From a checkpoint of a small transformer trained on Wikipedia.
Size: 14 layers, MLP 1024 GELU.
Architecture: LayerNorm before each block, rotary positions, biases, untied embeddings, capped logits.
MLP neurons of a small language model. Each row is named by its layer, matrix (up: input weights) and neuron, and shows model dimensions 0-127. Each number is 200 + 20 x the weight over its row's rms, rounded and kept within 0 to 999.
Before each neuron's rows, "fires on" lists the tokens most often at its 100 highest values on Wikipedia text that the model never trained on.

fires on: "s", "er", "ing", "es", "man", " the"
L8.up467,185,197,177,184,210,198,206,209,207,220,194,213,212,226,155,182,176,202,204,188,181,224,198,180,218,208,188,176,231,197,198,177,190,189,232,178,217,209,195,192,204,232,227,200,208,204,207,197,201,202,214,153,174,185,172,200,180,230,190,208,149,200,229,243,217,224,235,211,199,175,210,146,202,197,191,192,220,218,169,173,165,203,213,190,192,175,222,178,185,194,208,193,170,204,191,198,192,182,201,220,191,193,185,214,223,185,187,224,191,223,188,229,200,190,203,156,223,167,202,211,213,188,188,175,177,203,175,230

fires on: " for", " of", "th"
L7.up248,229,171,209,227,194,202,175,200,189,191,206,154,174,186,209,189,218,196,213,216,193,210,222,199,212,202,209,200,212,184,176,199,172,201,162,237,223,186,206,239,242,177,226,175,186,199,188,213,193,219,219,198,162,222,195,231,221,215,193,186,209,188,252,194,166,203,214,148,173,208,222,184,144,176,208,180,244,200,240,199,195,196,191,188,215,215,234,179,173,202,207,202,223,213,230,189,213,211,196,164,187,153,209,203,204,188,211,179,170,205,192,190,211,201,196,204,185,172,185,178,190,166,201,198,188,235,196,236

fires on: "-", "gu", " a", " Royal", "="
L6.up410,216,198,207,203,176,173,186,217,208,223,197,199,176,213,186,180,188,163,203,231,218,186,202,204,192,209,197,231,205,203,187,198,224,206,195,186,220,193,227,161,199,223,227,190,223,166,213,180,220,232,183,238,196,192,208,205,186,184,186,187,217,199,188,216,225,204,192,196,154,225,202,216,167,186,198,191,189,176,206,207,236,208,240,196,158,188,226,211,201,188,196,193,174,211,184,171,190,204,199,195,205,176,198,231,189,197,201,189,163,216,182,216,195,203,207,205,217,183,190,194,223,199,161,183,177,204,211,197

fires on: "'", "-", "–", "r", "—"
L10.up520,227,171,204,239,194,224,240,220,188,244,217,238,180,223,202,197,190,190,187,196,181,208,201,176,199,190,201,212,169,184,180,191,172,216,167,223,208,229,174,206,202,200,204,187,205,195,238,180,209,216,211,196,199,186,194,190,214,207,177,179,230,175,253,221,212,199,215,191,210,197,173,175,175,208,208,219,189,207,187,190,213,177,200,215,214,191,204,187,180,223,192,194,159,201,184,187,200,211,217,227,221,189,213,192,214,230,246,195,191,195,192,160,192,231,196,176,198,189,203,204,188,194,199,223,196,181,208,236

fires on: " |", ",", " of", " –"
L7.up98,188,213,188,199,184,203,206,192,188,184,211,191,201,195,214,169,181,201,189,260,216,186,219,182,191,178,202,180,210,155,234,181,225,217,209,211,191,203,209,193,172,165,208,215,206,233,212,223,188,184,195,181,192,166,217,221,194,201,206,209,216,186,196,191,176,192,263,207,196,224,239,202,208,213,210,225,212,203,215,210,208,201,197,181,222,201,194,210,179,163,189,230,174,224,172,203,179,195,194,208,213,193,210,197,173,183,178,164,199,198,191,224,219,216,197,218,233,170,175,208,166,200,174,137,162,174,212,221

fires on: ",", " =", " (", ";", " at"
L7.up475,195,203,167,192,200,173,194,226,148,204,187,194,171,172,172,237,196,229,202,203,202,215,218,158,200,230,197,203,197,197,208,193,201,202,221,238,188,234,179,194,189,209,201,215,225,244,170,228,227,194,190,242,185,205,158,191,195,174,195,216,177,222,219,184,171,221,210,151,220,174,198,189,182,197,195,180,188,136,194,204,216,208,203,199,215,209,202,190,229,168,211,163,182,193,205,178,182,201,242,199,204,194,212,210,189,219,191,183,178,197,200,214,198,193,191,171,212,193,179,214,232,201,188,194,225,170,230,193

fires on: "\n\n", " |", "roe", " in", ";"
L8.up880,199,165,230,186,181,213,206,206,186,239,219,187,175,180,197,192,193,192,173,209,168,204,190,212,203,166,194,175,203,187,190,197,192,215,219,214,237,198,230,165,186,202,194,224,170,206,199,171,178,186,195,203,206,192,156,203,198,193,197,240,191,199,191,189,217,179,237,212,167,236,241,187,226,207,211,186,216,163,201,217,202,189,231,173,196,205,210,199,204,222,189,192,206,196,207,202,230,181,186,217,194,229,212,243,204,181,165,195,169,215,226,198,206,206,194,198,216,204,185,175,189,183,181,178,176,187,190,162

fires on: ",", " |", "|"
L7.up453,207,198,182,224,187,220,209,199,224,164,213,158,198,235,168,224,214,214,224,223,227,155,232,206,210,143,197,202,192,209,209,227,196,205,186,197,212,229,157,209,226,204,191,217,203,207,225,205,209,195,209,175,205,195,186,211,183,202,189,214,184,178,198,197,171,200,213,214,216,187,197,221,193,189,235,166,219,171,213,226,193,221,229,203,178,194,169,206,201,198,217,209,204,180,185,202,203,208,222,179,186,225,217,225,177,193,210,217,205,201,207,187,202,231,190,213,202,175,154,206,198,216,192,189,172,163,214,181

fires on: "-", "/", ";", "—", "ca"
L6.up940,210,171,189,243,198,186,209,208,196,224,176,232,185,218,241,186,189,201,224,207,177,229,220,230,201,152,206,231,212,204,211,215,220,197,166,192,169,238,210,195,224,173,207,192,242,207,211,161,201,178,186,207,211,217,192,212,227,212,180,220,213,172,229,183,193,177,204,182,192,188,185,183,199,207,173,194,177,187,192,181,213,219,195,226,248,195,175,168,191,211,181,222,202,173,203,199,207,219,199,196,220,220,201,202,244,204,212,216,159,191,190,193,207,208,193,181,192,175,219,215,190,203,215,211,205,209,198,223

fires on: ","
L7.up117,179,222,149,187,202,206,203,192,199,189,187,200,215,205,181,222,176,231,200,228,228,185,232,219,222,221,193,165,218,169,192,226,204,215,204,204,213,207,184,218,207,186,206,175,179,200,181,198,232,216,236,185,176,187,210,200,177,208,190,179,136,201,213,193,215,225,217,193,204,179,183,196,193,191,221,197,218,159,192,222,187,198,211,207,231,204,215,200,208,186,225,195,180,208,200,205,204,200,233,206,187,207,207,201,211,203,208,205,193,205,210,179,211,214,193,181,203,159,180,197,217,188,197,205,180,197,242,209

fires on: "|", " |", "ed", "d", " held", "e"
L6.up435,171,210,159,191,193,195,191,185,216,202,207,200,198,196,170,188,167,187,185,189,230,238,203,199,217,180,206,189,184,229,218,200,216,195,203,229,178,206,169,170,203,194,202,199,213,216,220,214,192,200,204,191,206,193,191,204,216,259,208,211,213,169,207,223,219,194,177,191,175,222,194,185,164,230,203,184,197,217,184,189,203,190,214,197,202,183,178,210,178,207,185,196,197,190,203,169,210,177,207,209,190,221,181,203,191,213,217,218,194,192,224,218,185,194,184,180,221,221,169,204,262,171,157,198,232,173,241,215

fires on: "ers", "er", "s", "uc", " of"
L4.up523,226,200,185,185,200,219,210,174,232,221,186,241,167,190,177,183,159,152,225,217,217,183,212,182,220,202,158,159,260,186,219,178,210,176,212,201,187,205,215,219,214,200,245,195,193,184,210,171,181,190,220,170,192,210,206,165,227,206,204,195,182,172,203,221,173,212,185,222,184,173,194,190,206,171,189,180,195,180,211,183,186,158,202,205,179,169,201,178,225,163,199,184,211,220,228,223,213,208,210,228,179,178,209,240,189,180,211,169,216,217,213,236,207,207,189,166,211,218,236,200,192,265,174,208,206,193,186,264

fires on: " in", ",", "ly", "si", " of", "s"
L6.up389,209,205,202,215,196,217,200,189,246,200,187,238,185,205,190,215,169,173,211,230,156,199,190,208,217,188,206,168,204,166,192,208,216,232,259,216,231,185,188,170,182,187,176,246,237,168,233,215,185,225,213,188,189,203,200,175,182,221,195,209,207,197,207,200,173,222,215,177,199,173,156,214,194,177,195,204,221,175,176,198,217,222,244,201,197,162,205,186,233,199,215,187,172,184,205,191,172,226,164,214,174,197,212,196,230,206,223,228,213,184,173,263,192,251,203,182,199,236,187,210,218,217,207,157,214,189,183,204

fires on: "s", "ors", "ds", "ons", "ers", "ments"
L5.up989,181,207,178,193,215,179,202,185,177,202,158,203,199,207,187,217,172,179,233,180,225,233,171,203,207,199,182,167,241,201,191,199,212,180,215,216,174,204,227,193,225,201,242,188,182,186,203,217,193,202,177,178,197,188,195,181,183,206,168,213,200,156,228,224,226,196,223,212,212,198,222,194,213,185,163,232,217,190,219,223,182,176,155,213,194,184,222,207,227,183,170,220,214,196,206,220,174,224,233,218,183,214,243,235,145,183,183,175,189,192,204,221,186,207,191,185,225,188,201,220,191,209,232,201,219,196,200,186

fires on: " and", " as", " it", " or", ",", " such"
L8.up827,205,186,144,212,214,186,196,212,201,196,184,196,193,196,136,208,190,251,204,171,191,177,186,206,183,207,196,210,215,170,192,209,197,192,219,185,182,199,225,205,216,152,218,208,160,194,186,192,230,212,240,192,206,230,207,197,179,226,169,202,184,203,247,211,185,219,194,175,205,184,168,199,180,192,182,206,176,201,197,177,211,195,208,204,228,177,231,208,194,241,219,209,187,197,186,220,210,180,197,207,177,190,230,244,178,219,212,212,197,193,209,162,186,208,202,210,228,170,205,244,243,174,187,191,210,218,199,214

fires on: "–", " \"", "-", "—", " Mc"
L10.up481,219,172,159,226,202,199,219,204,199,219,217,209,212,192,203,230,197,164,210,216,173,212,205,196,215,183,212,167,200,206,205,203,183,183,169,216,193,234,194,228,202,225,202,208,229,205,172,171,213,217,197,215,196,191,200,211,224,219,194,192,201,209,196,229,232,210,222,231,164,181,194,208,219,212,183,232,196,219,157,187,189,209,200,243,240,201,206,186,178,212,171,212,207,213,216,182,192,186,203,183,193,207,190,171,189,164,194,208,192,181,201,194,193,210,183,164,209,201,209,183,200,189,189,166,226,221,173,259

fires on: ".", "–", "ps", "c"
L6.up346,177,215,221,213,184,172,194,199,223,217,200,227,149,190,197,216,184,221,205,194,188,181,167,171,207,179,200,170,196,208,203,213,204,200,163,157,171,209,197,170,185,192,219,184,207,201,243,220,200,213,203,197,196,174,204,236,214,158,225,224,203,199,180,194,215,177,205,184,164,191,168,206,184,187,211,142,236,219,198,183,204,191,194,202,186,177,197,193,219,217,175,179,220,201,184,189,204,198,185,185,177,182,222,225,184,182,188,196,151,152,197,214,205,215,197,171,218,200,193,221,202,196,224,162,221,190,208,220

fires on: ".", "'", ":", "d", " m", " down"
L4.up90,190,202,216,218,208,207,161,237,201,193,190,210,162,206,193,184,201,188,213,198,214,219,180,193,202,179,195,170,196,205,184,229,196,201,172,225,161,218,180,216,202,189,225,185,176,202,193,191,186,203,228,194,228,222,185,182,204,200,210,168,179,243,208,213,205,208,216,238,209,195,215,213,208,211,203,220,194,177,218,185,224,162,200,218,215,150,198,183,181,175,161,172,177,191,209,170,206,232,181,203,198,223,204,225,204,224,180,191,187,213,212,209,201,204,208,215,210,206,177,262,183,199,204,184,204,195,188,200

fires on: " and", " a", " (", " no", " or", "le"
L7.up488,204,203,186,241,173,230,210,178,244,207,181,210,158,184,179,176,184,195,192,233,192,198,223,172,220,213,181,180,200,214,224,196,199,159,207,176,144,207,193,180,167,232,216,180,219,221,221,206,201,218,182,233,204,188,201,205,193,197,209,209,173,224,205,189,206,198,167,214,202,239,210,190,180,182,220,199,174,228,194,187,233,178,204,232,159,187,187,212,173,186,222,215,223,202,198,188,213,194,199,168,208,224,188,185,201,201,162,187,199,164,191,206,232,218,190,153,196,197,221,207,179,193,224,185,205,188,169,205

fires on: " and", " a", " the", " of", " with", " further"
L9.up91,220,205,164,219,205,188,185,192,206,227,193,208,216,176,182,216,185,186,184,187,205,190,205,193,210,216,149,166,192,212,204,194,189,184,165,178,184,198,168,203,212,176,197,189,206,186,204,208,209,167,216,187,185,238,188,195,177,174,232,220,199,192,242,189,194,205,200,192,225,185,197,174,201,159,216,164,165,203,195,206,162,196,207,229,203,185,228,186,211,203,203,191,207,223,213,185,215,211,193,199,199,215,204,188,203,223,184,228,197,167,232,192,213,223,199,189,201,215,156,194,196,238,218,224,205,185,206,219

fires on: " in", " |", ")", " on", " US", " of"
L7.up279,226,217,216,228,171,194,225,206,212,240,194,209,195,204,189,177,197,206,214,189,202,167,217,191,175,223,225,169,194,165,218,240,201,240,218,223,236,192,192,190,194,190,214,186,205,198,233,207,190,163,198,163,192,200,174,166,204,230,214,220,198,208,208,156,213,186,227,191,181,221,201,178,197,203,192,197,201,195,178,195,169,181,235,192,167,193,228,201,193,178,216,208,206,225,193,185,216,210,223,224,224,198,209,222,214,249,194,240,199,192,235,198,194,220,174,183,234,228,207,183,183,175,231,152,199,187,213,197

fires on: ",", " to", " would", " most", " from", " were"
L7.up223,179,194,175,203,201,194,207,207,217,238,188,186,206,199,188,196,185,196,193,208,232,162,201,226,228,187,194,189,197,185,202,202,205,219,242,232,209,241,221,213,234,179,242,188,182,217,208,212,232,207,185,231,198,182,185,215,161,226,193,173,172,208,233,207,195,194,210,187,189,162,224,207,180,179,238,186,202,205,196,206,197,168,203,202,221,219,180,222,198,191,184,157,192,222,195,191,203,162,279,173,196,196,216,198,228,205,174,212,176,220,210,204,209,243,196,195,183,162,153,209,205,183,230,203,202,179,227,211

fires on: " and", ".", ",", " |", " so"
L7.up512,187,186,209,197,200,187,193,175,186,187,228,202,208,248,200,206,169,165,220,197,226,186,179,217,236,195,195,174,212,201,175,190,241,198,192,214,224,198,197,198,213,231,205,188,217,184,216,201,204,185,226,185,223,166,243,209,189,205,218,197,157,191,225,189,196,197,200,196,199,197,186,221,199,194,210,226,183,163,201,189,148,228,207,166,188,202,221,186,220,227,240,185,186,187,231,172,218,198,213,178,216,204,206,168,202,213,187,226,193,206,231,193,165,217,192,188,204,168,179,203,236,222,193,210,203,189,218,208

fires on: " and", ".", " of", "/", " family", "'"
L5.up500,193,198,176,174,190,167,210,233,216,229,199,207,194,170,224,177,196,177,187,206,208,212,179,208,186,185,202,216,209,187,206,208,203,209,172,210,175,246,198,175,227,216,210,200,169,225,206,203,194,202,173,216,209,190,232,196,175,200,198,165,216,224,211,201,217,241,208,209,173,208,235,180,226,227,208,233,194,156,225,171,204,161,181,186,249,190,182,217,242,194,190,137,209,202,193,211,184,255,240,234,215,191,179,213,146,192,207,164,177,208,204,248,166,199,177,201,159,188,212,229,199,233,198,192,222,204,219,209

fires on: " his", " and", " this", " its", " the", " This"
L9.up983,201,190,189,233,260,191,185,194,203,224,205,230,215,200,173,237,164,174,199,178,194,189,211,219,207,175,169,176,217,203,177,191,210,187,208,221,203,195,207,180,214,185,198,202,205,199,192,235,194,194,220,193,193,200,223,202,200,195,232,179,193,208,221,189,186,222,199,205,233,240,220,202,213,229,216,173,199,196,188,210,154,206,229,193,198,192,207,164,166,187,216,214,193,196,230,198,203,160,225,204,192,216,205,218,192,204,189,209,191,191,275,199,189,184,221,205,205,199,168,250,196,213,174,207,196,247,229,212

fires on: ".", " Paul", ":", " Ed", "c"
L6.up955,198,192,202,174,163,183,215,217,190,218,169,200,176,155,205,193,194,209,224,216,199,165,197,233,216,200,175,204,189,212,183,207,189,216,161,196,202,198,203,147,214,177,197,166,224,183,202,181,169,181,200,219,183,186,235,200,222,197,226,209,210,203,185,219,179,203,208,209,181,215,187,184,211,195,217,184,246,228,162,226,172,186,171,220,195,200,199,163,215,223,192,183,211,202,172,248,205,203,194,176,199,199,225,222,177,197,171,193,184,170,201,217,219,173,191,176,173,179,208,252,201,193,194,187,183,196,204,217

fires on: ".", "=", " |", " all", " of", "|"
L9.up755,221,190,180,190,185,167,173,217,203,197,205,199,169,185,190,200,198,186,184,214,227,157,233,162,200,192,192,219,208,200,189,207,223,196,160,241,187,214,188,198,180,183,228,170,212,217,171,204,152,227,202,194,174,210,205,242,231,229,222,199,207,208,197,192,174,217,204,193,197,195,205,167,164,196,224,203,198,199,187,189,173,171,182,209,209,241,193,219,166,218,211,176,229,224,241,212,233,159,208,191,183,192,186,213,219,191,228,201,178,188,164,190,195,195,190,205,218,224,235,191,217,208,209,183,211,186,186,215

fires on: " that", "=", "ing", "s", " in", "e"
L6.up341,211,170,204,180,190,197,178,219,177,203,214,195,199,216,193,215,168,199,206,176,195,206,201,247,200,172,169,205,209,215,190,248,182,179,225,217,202,185,179,174,234,201,184,208,211,210,199,173,152,172,224,195,189,196,261,223,225,214,195,198,164,209,191,225,198,206,163,222,218,201,216,195,207,181,217,203,203,212,177,189,175,190,223,210,209,211,243,167,193,221,178,206,231,200,223,204,189,205,201,163,188,213,192,213,158,192,217,208,194,218,217,218,203,216,206,177,194,206,178,176,219,216,216,209,186,175,182,215

fires on: " which", " that", "s", " but"
L9.up346,208,203,178,215,208,159,218,196,209,225,172,212,171,207,208,214,223,205,202,164,183,209,175,227,210,188,180,197,185,202,198,189,194,203,212,220,179,215,191,170,198,199,201,207,185,221,224,217,167,212,241,179,202,178,251,190,225,197,171,204,172,201,229,223,179,246,226,204,200,213,208,195,171,222,184,197,215,211,213,172,191,178,216,210,205,223,193,193,199,212,222,211,229,196,222,233,211,214,227,223,185,246,211,196,177,196,194,223,194,214,218,197,173,179,196,238,217,193,177,184,199,208,251,169,172,188,218,207

fires on: " to", ",", " and"
L7.up903,192,180,139,202,215,199,231,191,217,209,168,180,206,212,176,238,216,200,200,196,214,200,187,187,233,224,188,192,246,190,205,233,217,160,167,226,176,216,207,203,236,209,225,193,195,202,177,233,200,184,222,178,199,215,200,226,157,213,198,196,196,216,194,187,216,204,217,179,200,193,195,203,188,193,181,213,195,173,207,175,195,193,214,191,225,195,196,168,201,193,219,169,185,188,189,196,205,198,202,207,174,215,183,216,179,221,169,205,205,203,218,193,182,239,188,200,198,195,141,215,219,213,177,234,216,194,194,229

fires on: "=", " of", "e"
L5.up696,191,219,236,225,186,195,222,197,197,191,193,177,197,201,199,180,176,216,222,229,192,190,200,222,182,188,214,202,228,205,213,208,204,181,224,187,199,223,161,148,210,199,174,178,210,239,195,192,187,208,210,213,188,181,224,196,189,191,179,158,157,219,188,170,206,227,171,212,196,224,193,200,157,146,218,198,208,225,179,187,183,190,170,219,194,222,186,202,216,214,197,194,187,169,207,234,208,177,236,195,169,195,209,215,206,194,225,211,196,195,233,198,218,270,210,180,179,206,222,198,185,215,224,196,199,214,196,200

fires on: " |", "|", " to", " name", "g", "."
L7.up383,210,215,176,187,197,210,204,189,175,200,230,198,190,228,153,222,201,212,223,146,202,187,165,209,215,192,178,146,177,230,199,207,220,191,179,194,174,169,218,183,176,212,225,205,239,222,214,204,172,193,178,231,214,226,192,184,219,219,218,182,183,180,220,226,224,218,195,186,233,219,180,186,175,212,203,226,182,208,205,200,173,195,199,181,210,160,237,203,194,202,206,173,187,205,182,175,162,178,190,197,227,189,224,183,192,212,215,224,152,178,253,200,180,230,194,187,210,210,175,220,219,228,213,206,184,185,213,196

fires on: "'", " p", "b", "ip", "k", "r"
L4.up139,226,173,195,211,209,223,222,200,205,203,196,202,201,194,234,186,195,161,190,205,201,175,162,196,158,154,170,212,183,166,210,211,183,208,189,229,229,198,192,185,208,187,196,189,196,187,212,188,200,203,199,236,180,187,184,230,190,193,207,207,200,206,180,164,183,227,171,185,180,201,190,207,212,223,196,177,205,218,178,223,169,193,199,212,192,219,207,198,178,168,202,189,232,206,211,225,196,226,195,187,182,200,245,212,190,183,205,208,204,206,216,229,222,183,196,183,182,209,218,193,169,204,189,196,183,224,225,185

fires on: ",", " of", " in", " from"
L6.up887,205,200,179,191,198,199,184,198,250,177,197,185,203,225,198,202,164,189,221,216,183,190,195,221,209,168,203,154,215,199,210,217,250,216,229,234,223,199,220,166,179,182,218,230,191,217,141,206,201,223,218,190,167,172,202,185,206,194,211,203,215,208,211,166,209,203,208,198,166,255,192,203,219,213,195,185,172,197,210,221,247,214,211,212,215,193,185,162,211,171,196,169,194,223,177,203,225,208,220,202,162,213,248,191,198,183,210,185,183,250,182,206,213,230,201,215,197,169,156,188,177,209,200,161,197,191,197,226

fires on: "–", " for", " to", " as"
L5.up329,214,220,198,197,210,199,209,248,214,211,210,172,197,192,203,197,206,147,188,179,193,204,198,179,203,198,197,208,195,213,187,218,220,176,188,226,228,193,194,190,223,186,165,204,211,201,194,214,205,202,224,213,192,234,224,208,224,218,214,219,186,192,207,176,185,195,188,146,164,213,225,191,159,235,207,200,230,176,223,186,175,229,212,213,176,182,223,159,200,183,182,216,232,209,210,205,190,213,190,208,180,177,199,195,194,183,224,208,218,212,221,210,181,190,176,185,202,181,211,210,162,175,182,166,195,213,207,168

fires on: " of", "=", " a", "|", " an"
L7.up833,201,209,213,220,161,212,187,201,215,171,233,172,159,193,165,189,154,176,201,221,232,197,202,201,212,210,207,209,200,202,193,224,192,223,191,213,182,219,206,192,196,189,217,191,244,204,215,200,194,202,218,169,185,193,214,196,208,190,204,207,197,195,180,182,194,228,190,192,201,188,217,215,198,192,213,180,198,197,164,196,190,246,205,209,194,184,209,181,176,265,219,218,161,175,215,184,167,219,204,194,242,192,209,242,201,207,216,185,217,128,159,200,174,202,183,187,197,206,190,173,204,194,199,195,195,195,192,166

fires on: "ly", " eventually", " also", " of", " only"
L5.up325,208,154,179,193,192,190,209,197,212,216,219,191,204,178,212,224,165,189,182,183,199,185,223,199,229,225,244,181,203,174,199,216,195,190,199,216,176,195,204,215,192,195,178,205,202,171,179,209,239,226,218,159,183,212,227,193,201,202,219,226,196,150,206,171,196,163,209,199,214,166,202,188,192,185,226,183,194,163,194,178,238,224,208,199,240,213,227,204,204,180,208,225,190,212,231,216,192,164,207,171,200,199,236,208,189,218,215,205,198,204,226,225,179,188,199,195,185,203,170,198,203,180,224,169,190,198,189,178

fires on: "s", "ers", "men", "ns"
L5.up609,223,221,213,212,194,160,181,193,218,188,187,205,179,210,207,229,187,174,200,195,161,207,206,180,187,207,159,199,254,181,222,178,184,166,213,200,204,198,206,184,212,212,203,204,215,219,202,177,170,200,194,203,210,204,186,200,215,181,176,200,183,200,225,211,198,210,186,256,185,177,150,139,216,188,207,225,235,223,182,157,202,221,154,229,187,187,210,205,220,197,187,205,160,226,205,208,160,230,213,211,202,155,207,213,194,217,204,189,224,212,219,184,197,176,190,204,205,185,181,191,206,222,227,193,238,238,221,222

fires on: "=", " that", ","
L7.up305,214,181,181,190,179,195,202,204,233,170,216,226,178,199,232,217,198,198,177,201,197,172,204,174,225,219,157,175,223,189,197,196,194,193,242,198,181,234,235,190,210,214,185,196,212,170,190,232,184,186,226,176,177,193,235,207,181,214,201,186,178,212,208,204,200,240,191,242,214,204,195,193,211,225,235,221,203,234,166,186,184,200,201,194,247,176,177,166,185,194,218,187,214,169,216,224,172,228,222,199,190,193,234,234,194,179,187,200,218,185,195,245,183,208,201,192,167,185,191,179,184,227,218,187,186,192,180,233

fires on: "s", "ers", " officers", "ns"
L4.up247,224,206,229,195,195,221,197,220,217,206,204,212,197,189,204,200,175,185,221,233,205,186,220,193,230,173,160,189,221,193,225,202,174,255,184,187,186,190,211,205,246,199,207,173,212,197,211,179,197,212,198,139,191,193,180,202,201,183,197,215,198,246,196,205,187,237,202,212,203,134,196,165,207,189,202,203,217,208,208,194,171,201,200,192,211,198,194,182,215,226,148,235,184,194,209,173,194,185,217,182,204,189,223,219,193,183,171,186,205,197,230,208,230,197,209,166,200,156,215,206,184,211,227,192,185,194,228,204

fires on: " of", "ly", " as", " from", " than"
L6.up704,196,212,178,214,204,197,184,200,215,223,225,224,196,162,215,239,186,204,210,190,211,209,188,205,246,206,170,200,201,172,239,166,236,186,204,263,177,197,211,212,187,214,188,220,240,205,196,218,213,204,199,200,197,218,210,183,210,209,198,187,188,171,206,213,211,182,190,178,211,203,184,198,189,246,182,204,176,153,227,201,216,179,199,213,227,186,214,202,178,227,205,223,171,236,199,217,208,184,223,163,216,204,220,224,194,216,208,197,205,215,232,201,189,205,191,165,194,216,192,205,221,191,194,180,189,190,211,222

fires on: ",", " and", " the", "-", " Public"
L9.up37,187,210,154,220,207,190,198,183,207,208,158,210,187,171,188,191,177,205,191,207,223,173,201,188,202,176,201,204,175,220,200,185,240,162,214,201,180,196,191,186,223,169,210,195,163,197,198,223,199,194,199,197,216,219,179,184,167,174,200,207,195,225,195,175,196,243,211,190,203,201,206,189,232,196,190,165,192,217,206,188,205,220,196,217,198,227,215,177,194,221,235,179,195,179,205,197,210,200,231,190,175,167,202,228,184,226,176,174,188,213,173,188,214,216,184,201,184,166,139,205,195,212,184,212,182,186,204,185

fires on: "=", " a", "ti", "li", " (", "ma"
L9.up737,191,195,198,206,154,207,208,156,224,241,206,201,175,214,216,195,197,174,190,185,211,213,224,170,227,186,170,197,189,170,202,231,229,186,175,192,179,210,223,213,169,214,216,212,225,198,206,188,204,193,224,202,172,161,224,232,187,203,217,210,213,203,197,196,182,180,168,225,189,221,205,212,170,179,214,211,203,174,178,199,194,215,214,201,148,169,226,173,212,190,206,228,190,206,194,189,199,175,194,241,225,209,154,243,209,219,176,212,197,188,203,206,168,204,180,190,202,235,189,211,175,173,159,191,180,209,215,189

fires on: ":", " of", "|", " was", " |"
L8.up381,185,211,171,215,188,181,193,183,192,205,209,199,184,226,175,222,199,203,177,196,184,218,199,200,198,172,156,163,210,219,197,179,192,194,149,227,199,176,205,180,217,186,245,181,213,206,210,199,175,187,189,178,174,175,201,216,203,214,210,172,180,196,189,202,205,222,229,198,227,206,215,196,175,227,197,178,189,178,201,197,226,189,208,200,230,168,202,195,177,184,202,189,177,193,174,206,212,167,209,186,188,186,224,217,204,228,214,219,191,167,245,222,208,241,186,201,243,225,166,178,204,161,176,190,206,196,240,212

fires on: " (", " |", "\"", " that", " of", "\n "
L8.up960,211,180,189,232,197,162,236,214,200,186,193,171,205,202,215,213,216,202,186,198,201,148,205,198,189,201,222,191,220,224,196,207,177,195,186,211,197,156,218,215,250,169,224,200,223,190,188,197,201,199,204,236,180,173,185,244,163,218,189,214,188,206,199,179,185,222,217,182,215,200,202,184,189,195,205,197,195,195,175,187,205,208,216,176,205,208,224,200,177,190,217,187,201,182,160,195,227,206,219,204,206,174,179,221,223,179,196,150,174,198,214,207,227,183,192,204,192,170,170,234,199,162,203,207,198,190,185,206

fires on: ",", " to", ":", " in", " of", " throughout"
L7.up494,187,225,184,206,219,198,200,192,208,186,166,211,202,209,161,190,190,177,192,234,210,165,188,171,237,205,192,139,206,201,209,196,221,213,210,212,215,195,215,186,190,173,221,221,184,216,183,232,191,216,196,188,182,175,206,226,198,204,199,193,193,227,183,196,178,206,202,208,190,256,228,185,157,187,179,187,207,188,193,183,207,226,200,217,200,205,224,186,215,184,204,200,228,245,183,189,205,215,184,201,202,214,227,216,189,191,188,186,202,226,197,206,213,229,204,236,210,168,145,195,206,217,202,202,197,184,207,183

fires on: " |", ".", " (", " 26", " Team"
L7.up643,194,223,200,182,189,173,200,201,221,168,196,190,185,235,208,238,226,165,189,198,226,213,198,181,224,174,202,190,203,213,223,217,208,209,175,237,212,191,191,193,217,206,185,210,197,198,215,205,201,201,200,212,192,244,231,188,218,191,169,183,204,208,217,215,187,178,192,195,202,174,200,195,213,199,213,183,229,171,237,209,173,241,244,215,197,198,218,191,202,211,198,181,183,187,241,179,244,218,212,199,229,196,230,190,190,201,183,207,218,204,213,193,201,195,189,199,178,243,158,203,187,212,203,221,222,193,202,202